Weights of a small transformer language model.
Architecture: rotary positions, no biases in attention or MLP.
Training: 892M tokens, 3326 steps.
MLP neurons of a small language model. Each row is named by its layer, matrix (gate and up: input weights) and neuron, and shows model dimensions 0-223. Each number is 500 + 25 x the weight over its row's rms, rounded and kept within 0 to 999. Numbers have three digits each. A neuron's up and down rows have the sign that makes its largest values positive.
After each neuron's rows, "fires after" lists the tokens most often just before its 100 highest values on Wikipedia text that the model never trained on; "fires in" lists the words (lower case) most often at its 100 highest values on Wikipedia text that the model never trained on. A number after a token or word is its count.

L8.gate732:522518490493461538504549462538469483523461501526515520512480490472523494483489522516491517508513512496492513499504517536489450468512505517448461502489494486520464473520552477533576478481504492512485539536485498485456495438498484506536492490472501516550489473491478517525474492480507525488489492532527507520514502545576460500543547481477522489498493518519470489493532524531540476497446498506518528510464500507470464518505517474503463467517515488488481506506490500514525519512493458468512489494528486478456527490533495504485525499486515530513544499537536520476474453489479438512456484459479467540486530517462473498520494523513512478521526509503516502482500501549493485494513
L8.up732:518531501523491491494527512520483526499451494525485480509503507540485513528508522524498460504488483455542530532484528538545490527488463489487499503463544513513461472502507467514538549517532471554497529490547446512483496515505489519526517511515525483521499484479533524539520467549457499489467473553527508509481493541482497516499516488497496527501513454490487491489490524501533506531477489474516545481480459507457512489490506507509523517521495486485518481509501518511449483492474514482549479516503472499477562471494512496513498482494547484472485514488516472478502447516494500519483501484464475523465556512443541467477543531524490506525499531515529477538507471528466523449510
fires after: " includ" 24, " th" 23, "uch" 11, "ik" 6, "eat" 4, "s" 4
fires in: "through" 18, "including" 14, "as" 12, "include" 8, "like" 6

L3.gate633:492491509546527528504474462478475510478534485544506506506494511510507514521460455533526498481489476508448516526511491486502453520489528471532503477508492451521520492497499476474463504495486509470515530462451487467499501523524497484537482506498516493527525510472487516494506501489502516516506507475473536515539494485509460530507462538504500467506523473457496502455434541518501504440531542507483484506477499529526521471520465498497468501541466521505510492483501510482487516481506528509469497516494491544466483575472511476521478465503490465470481493451507489553503517505519509501512466535500502480549508502482527473537526530506471449564516525490471515470522469436514490513488
L3.up633:505471461506492521547538521501522478483490470465501495503509516462507521527481466511524480494504497530532522545519516499512531504539489521521477480498474484524506516515514508497502532494516531491462548493524525494533500484487467532477503510552468532447541517468497474505491483487528463489509570522460538507475532516527505511511502533514498532463452521475424519471504500477461490514537510493515475531513471477494504518511526491481550521519496516543480551482568508483475521475504477499504501523446490505497491461481505494456518484506502518535466499497487488465522503473518474500512478486490509519531457483514498453496481513509493468460531485540483468445491512499471506468540
fires after: " b" 28, "eb" 23, " B" 18, "b" 12, "ib" 4
fires in: "february" 23, "business" 16, "bishop" 10, "combat" 5, "bognor" 4

L8.gate824:514549510514523519469474457507502491515475501504519502452486515544501477508535489501514502487468541523490485521506509503511488458472476510467504444528502504498482511518533499495502480491466505508476534449501466489500488504506495533538487472501493484520453462489493526514514519490543486475491490501496483571539520533462498469483502488489501487553474459503523479466481459523543455526525465472523506491479470490526502482517503463544487476479491474479451520506509511493521468470539508510492557522476451545489544498543486516505506507462456515498495498502454529486491491517487513506510494504470480508525490469498504539484465472523495482454512463516542479466502436525435486504498
L8.up824:538475488516532543461483488497478528566501496512468494504484494507552505503517549482496521522564497552512525457560471514520538517531526463497529479492520563549466500479514548507533498517508496549483497481512461496462540484465498502509474533537485458478527517433486473551491450542485481486513488500476536477485507521518469497511496497518485467489477471519534505527556479487476453487486509485537504508498474478484497506509539503512476510497500506506465504510475528482484524529492471488525498490477453465466502475495509492535505489479493522504464479471472494490492497480504528490507502464476478526488487503503553467485489480520495483513501515497504515503493459518510453483510
fires after: "we" 18, "uch" 17, "ik" 10, "ro" 8, "ed" 5, " th" 5
fires in: "as" 20, "between" 18, "to" 8, "across" 8, "like" 7, "of" 7

L5.gate87:536483519504456499501528476491523530534497507491514486523530507490553489490518501488480497537526496542504450494519495517497522519488492465513543482523486502472527513480490524463484538508474506477515503499469502520491480495487502471480527514500531510518474504471524450493485508487487475485487500508513473515543462496519514555521454444516504491528532492512547503537477503504500510506509485455525514530478435472524530462499485537535474473537476482490506485466524480468491533489529523545505537510489450477543501478518506555519491558468504555503487498536527530503512509491560458442473445524513551502498481492525524485501464492484479512510506506504495494509479533477520467472516
L5.up87:487472534543496517477502507505490505474517499504557527484491505465448521524473504500533495529477490492494464529494505546480520519469524503488505507527496462506492483490545499494493509534448523514445529455512437518500504538485498524489469454483491505514515506527479523453466478500519523492512532494525534510537499472516503518489530505484535513474449474493529487457505487522483483491522524488465491488475493514467466492500474519545523491481521449515507508511509484514500498453457478492465520457489503506508473492452474497508588482545507512458493516521492445506522448494474473489516535480506469507515494518496488499490454492493457523502509516504512538455486538507478554493520
fires after: "," 25, "ell" 8, "ed" 8, "il" 7, "p" 5
fires in: "the" 23, "as" 17, "of" 9, "by" 7, "trumpet" 4

L9.gate584:525497490487510541519500476478493488517499485478516501476497533462512524456510525554508499528521513534503494483522468505508496509465491516514517517522498528568508489530513523487517493536479502468518519517528459480491516493524525480508516510451478509492457503490501514533507474517414493468498502494482506517540497516451464503516485536495476465547477491540443498540504474485508446539492528518511524510521478487482496556518550494517466529517525525522485488513530513437469533525483487473488497454524488496525469485502514558496511527504525468503493530535515511489529527514508547510500498459477465478476518512508505496514508530550534454479530506503491506468472515524526469456513
L9.up584:525516490467519504442493501548486550546515514523523543490519511545480514492468546483515490512565542477507479470487412557462514485518538521522485504510515494490511462529501499505498497509486494492528508467505493500548511475473489479541481466508502470467491492513500473445504495484503496503489474524490501513464530540509470490506508526502512530463496476480508516495485444502518521511494500526534509544476478495518528493533479501522479537484514496514499477523515503486508484450491442533512510497478486553481525472483495500492507505504544519537497521517479471491498488521549500528514459472462503440539497497493517514481507492517538522460512549498513514514534492495535547530481
fires after: "ow" 25, " th" 14, "ed" 5, "B" 5, "f" 4, "re" 4
fires in: "however" 22, "through" 9, "for" 8, "formerly" 5, "throughout" 5, "isbn" 5

L4.gate600:532501497506509485546512515502485477474520481536473499532536542488529496495500553479476531500462513506509489477489512504548534531494482456556458481503477462493498500513530525428490526514496516526503474498453483484486504491515512552490510486489528528507496471522457466509483444516503527527518502497495465499497471492547546522532498524507494515492512470507483500484474505525482469518528526481519544483473483506466507438513500476471500503503485514493520500475491508503496489466514500527514508486533494505515537538508456559468495512500513532510466531468528477488481465465459483498465479555506548493518491478467558460517509466507505474506579517494537477506478481507518482502515
L4.up600:496477532465474498490500497476517503506488499514477501500483489501506538477489541509442514532458491479475522504494504494454506548495485474506474544563512464482528504526496484490510474498528502494524504513523506487504536473527535506513513533544544481505459468556493479489480461483504493501515483521495502479532505482498515512510476527539485491466486432519489508487450459478484576453502521529492518495469497487486497525509511523492545526485451487481523547521525507450549485441517508523507495494488483511483508491516519539484476500550476519482509478495482472478511480478479515508521467525535476482536471480531500499483436473518514497510471463513518514498482503449558493506465
fires after: "," 42, "id" 10, " was" 6, " is" 6, " l" 6, " He" 4
fires in: "also" 35, "she" 12, "he" 10, "decided" 7, "later" 6, "it" 6

L8.gate567:537459507509482495472461526508535485464518493511478468514521511543535508493475534526508511536464513512507447517514496461502513460502478479553479501487488496484491487465505512501495506497489464508463503487526494543508496481479487493470556513489546559515520489473494511493535523518499474473541537530514474486543485459505537486520504494513515491484485470565468500508522440459438460547536489471518483538462541465448526525511528466529522452498506495512552518507528499493514464505486478536511507508485475455482481512509491508492478486473535508494486483513526548516494467550483525490491513510509517507498482495490471525494514481475488504492457486500458489463502475510506505529485
L8.up567:495423513522539500524482488513504487497486529512501470531513495465493463486500509524486536528442483487463492489506477459503527461453491527504513522510499531493536491501532534501499507469450481498517523527511516517543520507463509483475555525521493565524535504464458495447488492537524490485541519529447500523536490504514509494489508467516540483473510504516483519524498461449444482532526441511483523504479521502496501482518496493477504490487477503535538495494511507528502503496520509483494521518514510508509524473492483512528500483450457465448490474522509536511473473504472485481495485512504476500515474506507528490506494476461503430492493518479500467451504468503510534544546
fires after: " H" 24, " h" 11, " Th" 9, "a" 9, " wh" 6, " " 6
fires in: "however" 22, "if" 9, "because" 9, "how" 7, "that" 7, "what" 5

L3.gate172:502508553543490469433497475507503535477533498466462483507524522496471475522492502512501514502500462498512494543490486486494483536437447462564478488520500474515500506512496524520523488492474510483502506489488502483475471515531472515486463517536499514538490513464438531529495545514497482472485509524513475526507525510461510524495508515460467490447473484551524504470505483500537514513491545487492477518540504547537509535519505514518492496531455490485486495527503485508502516511484493474487501483536457513516501480504483541470495534466525509478494492495499525491489533477507476489507511495516480496468453496525438549479539516487527456487471482490459531522473466547514449502532
L3.up172:502538492507505480495487493527469481522493521505501496507446475500494536483477489491526515489540452546522463488519466530505528467494529504540518492486509489501504534530512464502516494503472539497482471524512521501486483463522529489487539483476492489534519564475477512453468457459463441497485517476527496480483514474494467518522549536543491465512500507495484493480508520502502542514490501499442543454487496456479506468473512453508482496460529455499485496471485509487480512512492538487470495543543493471475510511524495479509518482509496495522449519461510478482549522486516536535489538510430536533492474476506538490516530498498512503490540506487492520478494515457514459513524
fires after: " A" 59, " j" 12, " l" 8, "A" 6, " elect" 4, "ie" 4
fires in: "australian" 14, "australia" 12, "just" 10, "afonso" 7, "austria" 6, "african" 5

L8.gate128:507488501474502497496502503525518524490482505511548537505518490490497525503504482442507530483494477510511500523516492522563483475511473497488473476487479506515506441501489453468476488470479518540491495510504440505506512523521468516472513494500478515547533491538481574506516535470545541488495519490468517538502567512521530495517483495490469538519475460510521513477507484529490507481453527491513506463516518455499497519477487513513456485495521472493504506517529514562517481506540529495475474555513494506488545501490493527508474465462493455485488495489488558500473531527478527498491525493462503481499507481516545571467540488474519482513486504561478518484529502513534500523514
L8.up128:490533458498428485514520477511486469469446501528470509532473527497497521487485496481538539456477538456493527487503499480507485504511496530549483442487498494470488536482502489503538524516453505534489512521497486515524580510502521479494528515500505463467529509532465463484506513465496475492510490552514525482494495491514479442478524526509491461502507509487522514541484490530489474483525506526517501494466518499492531431495491492496459536530560501490514484488482496503499461535495528475488522506503488524523499474478531529498463481472457481520508491511495544504492531484481502458479504510478541508499482529548464484452507512518546499527533490501495460488478494515524468480525
fires after: " Count" 19, "ount" 8, "ild" 8, "m" 6, "our" 6, "ain" 5
fires in: "county" 27, "building" 8, "army" 6, "course" 6, "mountains" 5, "division" 4

L8.gate122:484530518457474483513500487507494530555507524500511512466525508515523488482509486511508506517535531514518485521492504496534494478485498482489514505528481541500502466492544524545499497491527492470519454510546490466481568470517498502463486546506504492506536543500477462480528465501505482482477498523496499525474513504449452477527497504505476461506459487516546531524501503504490524519503484509493474497519487507486473573479520526543520535532494492493494545543493499479476519552411503457471456518492486507498540505469499512477527517491526481524456519480483503493498485544483487469501511506484471489511499518479472517485413475527512505521513522533551482505494505501471540496499
L8.up122:520448522469503493512515497479525494505489518465475495489524493485503448527531490504516519481516519505506452531495493500477499482456481502495516490521478473552506519518509505489508499507495526491530487446555474467450506529490476472462449478521487496483524435496439497503474493494529505492463492510467492494520474491491475506523492516496514491508468511475539482499482520488486508521484492481512492477481503476448484502488495522529531448489476511511520535503505486419484490505504444487483551464471451523450544481491519511483524463523495514535523494539497485525518451527508493521513537540518489469513483512478474487523507473519506552493530472496542472486433492499540524470499
fires after: " th" 35, "ember" 12, "ed" 6, " h" 5
fires in: "through" 30, "of" 24, "to" 13, "throughout" 5, "by" 5, "onto" 4

L4.gate387:490457526493506497485505478484483488466481488491458460483485489523521503509497524454505546496450482531450490553484498512493489514512509451533447508504475474481514445519544527502491480458486508467537486487451549517520497465493499481481475497464497597490536515532512509515529529476492494504480491508503442522510448467523477551527478491518499538548497484506493504481562494523495521495532524509490513475507472492495543475507535499516494489507483495534484488524531515489494464508546504441534479538526508504498514504512496492464489494496499511504525544464490478490490479490544529483498552503509486486506523502533485502479462463497474488482498487532485524472466470526506495503500
L4.up387:515488546474526499545561503486471501445529523502509500465478480496548560435462496498509488473528486533502490511482493466516516526483505505517510494497504499484506495494550525518509468501496508478525471500489528488495514473509476534533523494503491486486527473507459461461471513535462507501494510520509502513521494497499517535501475508501538535511521483497501537498465490532502478545517491508523507511524477515502511490532530503474521498457521484516534502525533478484502456467512495475523450497484456491521523467477492514492485493506488472511483471450523546555499545448484458503483457475515484513513496478491506534507468455493515513537461462517457456476453549534505550501510
fires after: "," 29, " and" 8, "h" 7, "r" 6, " p" 5, "s" 5
fires in: "he" 22, "she" 12, "physical" 7, "also" 6, "purchase" 4

L8.gate349:519513531459477481454493482530476526451502508545515510522517539515491497488500520484529435534483475493511479547537519529480519478479535472500493504512520497488508475527482480466501498476519507508529567515475496488483535462516437532542513532466458535507518539488466480490515494487486500484503474552535492514509487468481517515510503511537523472521511500512466459514501504511512502526518526485520525517502511525455528499489516497523461480501504487541455505475505502492453497459511499521467494486514487547497515536471496528517586517483509511482505557515496495497472505450503511476500512478506504511488558470498470494528463490475465476508508520542474492526519514450526507533488
L8.up349:466475528493451480455507523494456471490520497476491528509519509508507513516507487533501467471532474499484519493525496490479531452473507487437512486453547514493525525487488535475488523499503454518459513512512478528507529534484466475496474552489500471486516530499513482454510499517518493524504444524514512470482439456494522503459490502543511500482533517478504487571497484502510555488514543498548497496535490540479494496502510530507502485516484498485525524494488486527478499477512525480502525500477525519458502536453536535479505527494492504525505510517497448505469477463531520485490482470503497514541509524523460516506488487475503472552521523515460563518525554484495490522508
fires after: "uch" 18, "ation" 17, " act" 8, "ed" 7, "ment" 7, "ion" 7
fires in: "of" 50, "as" 31, "active" 7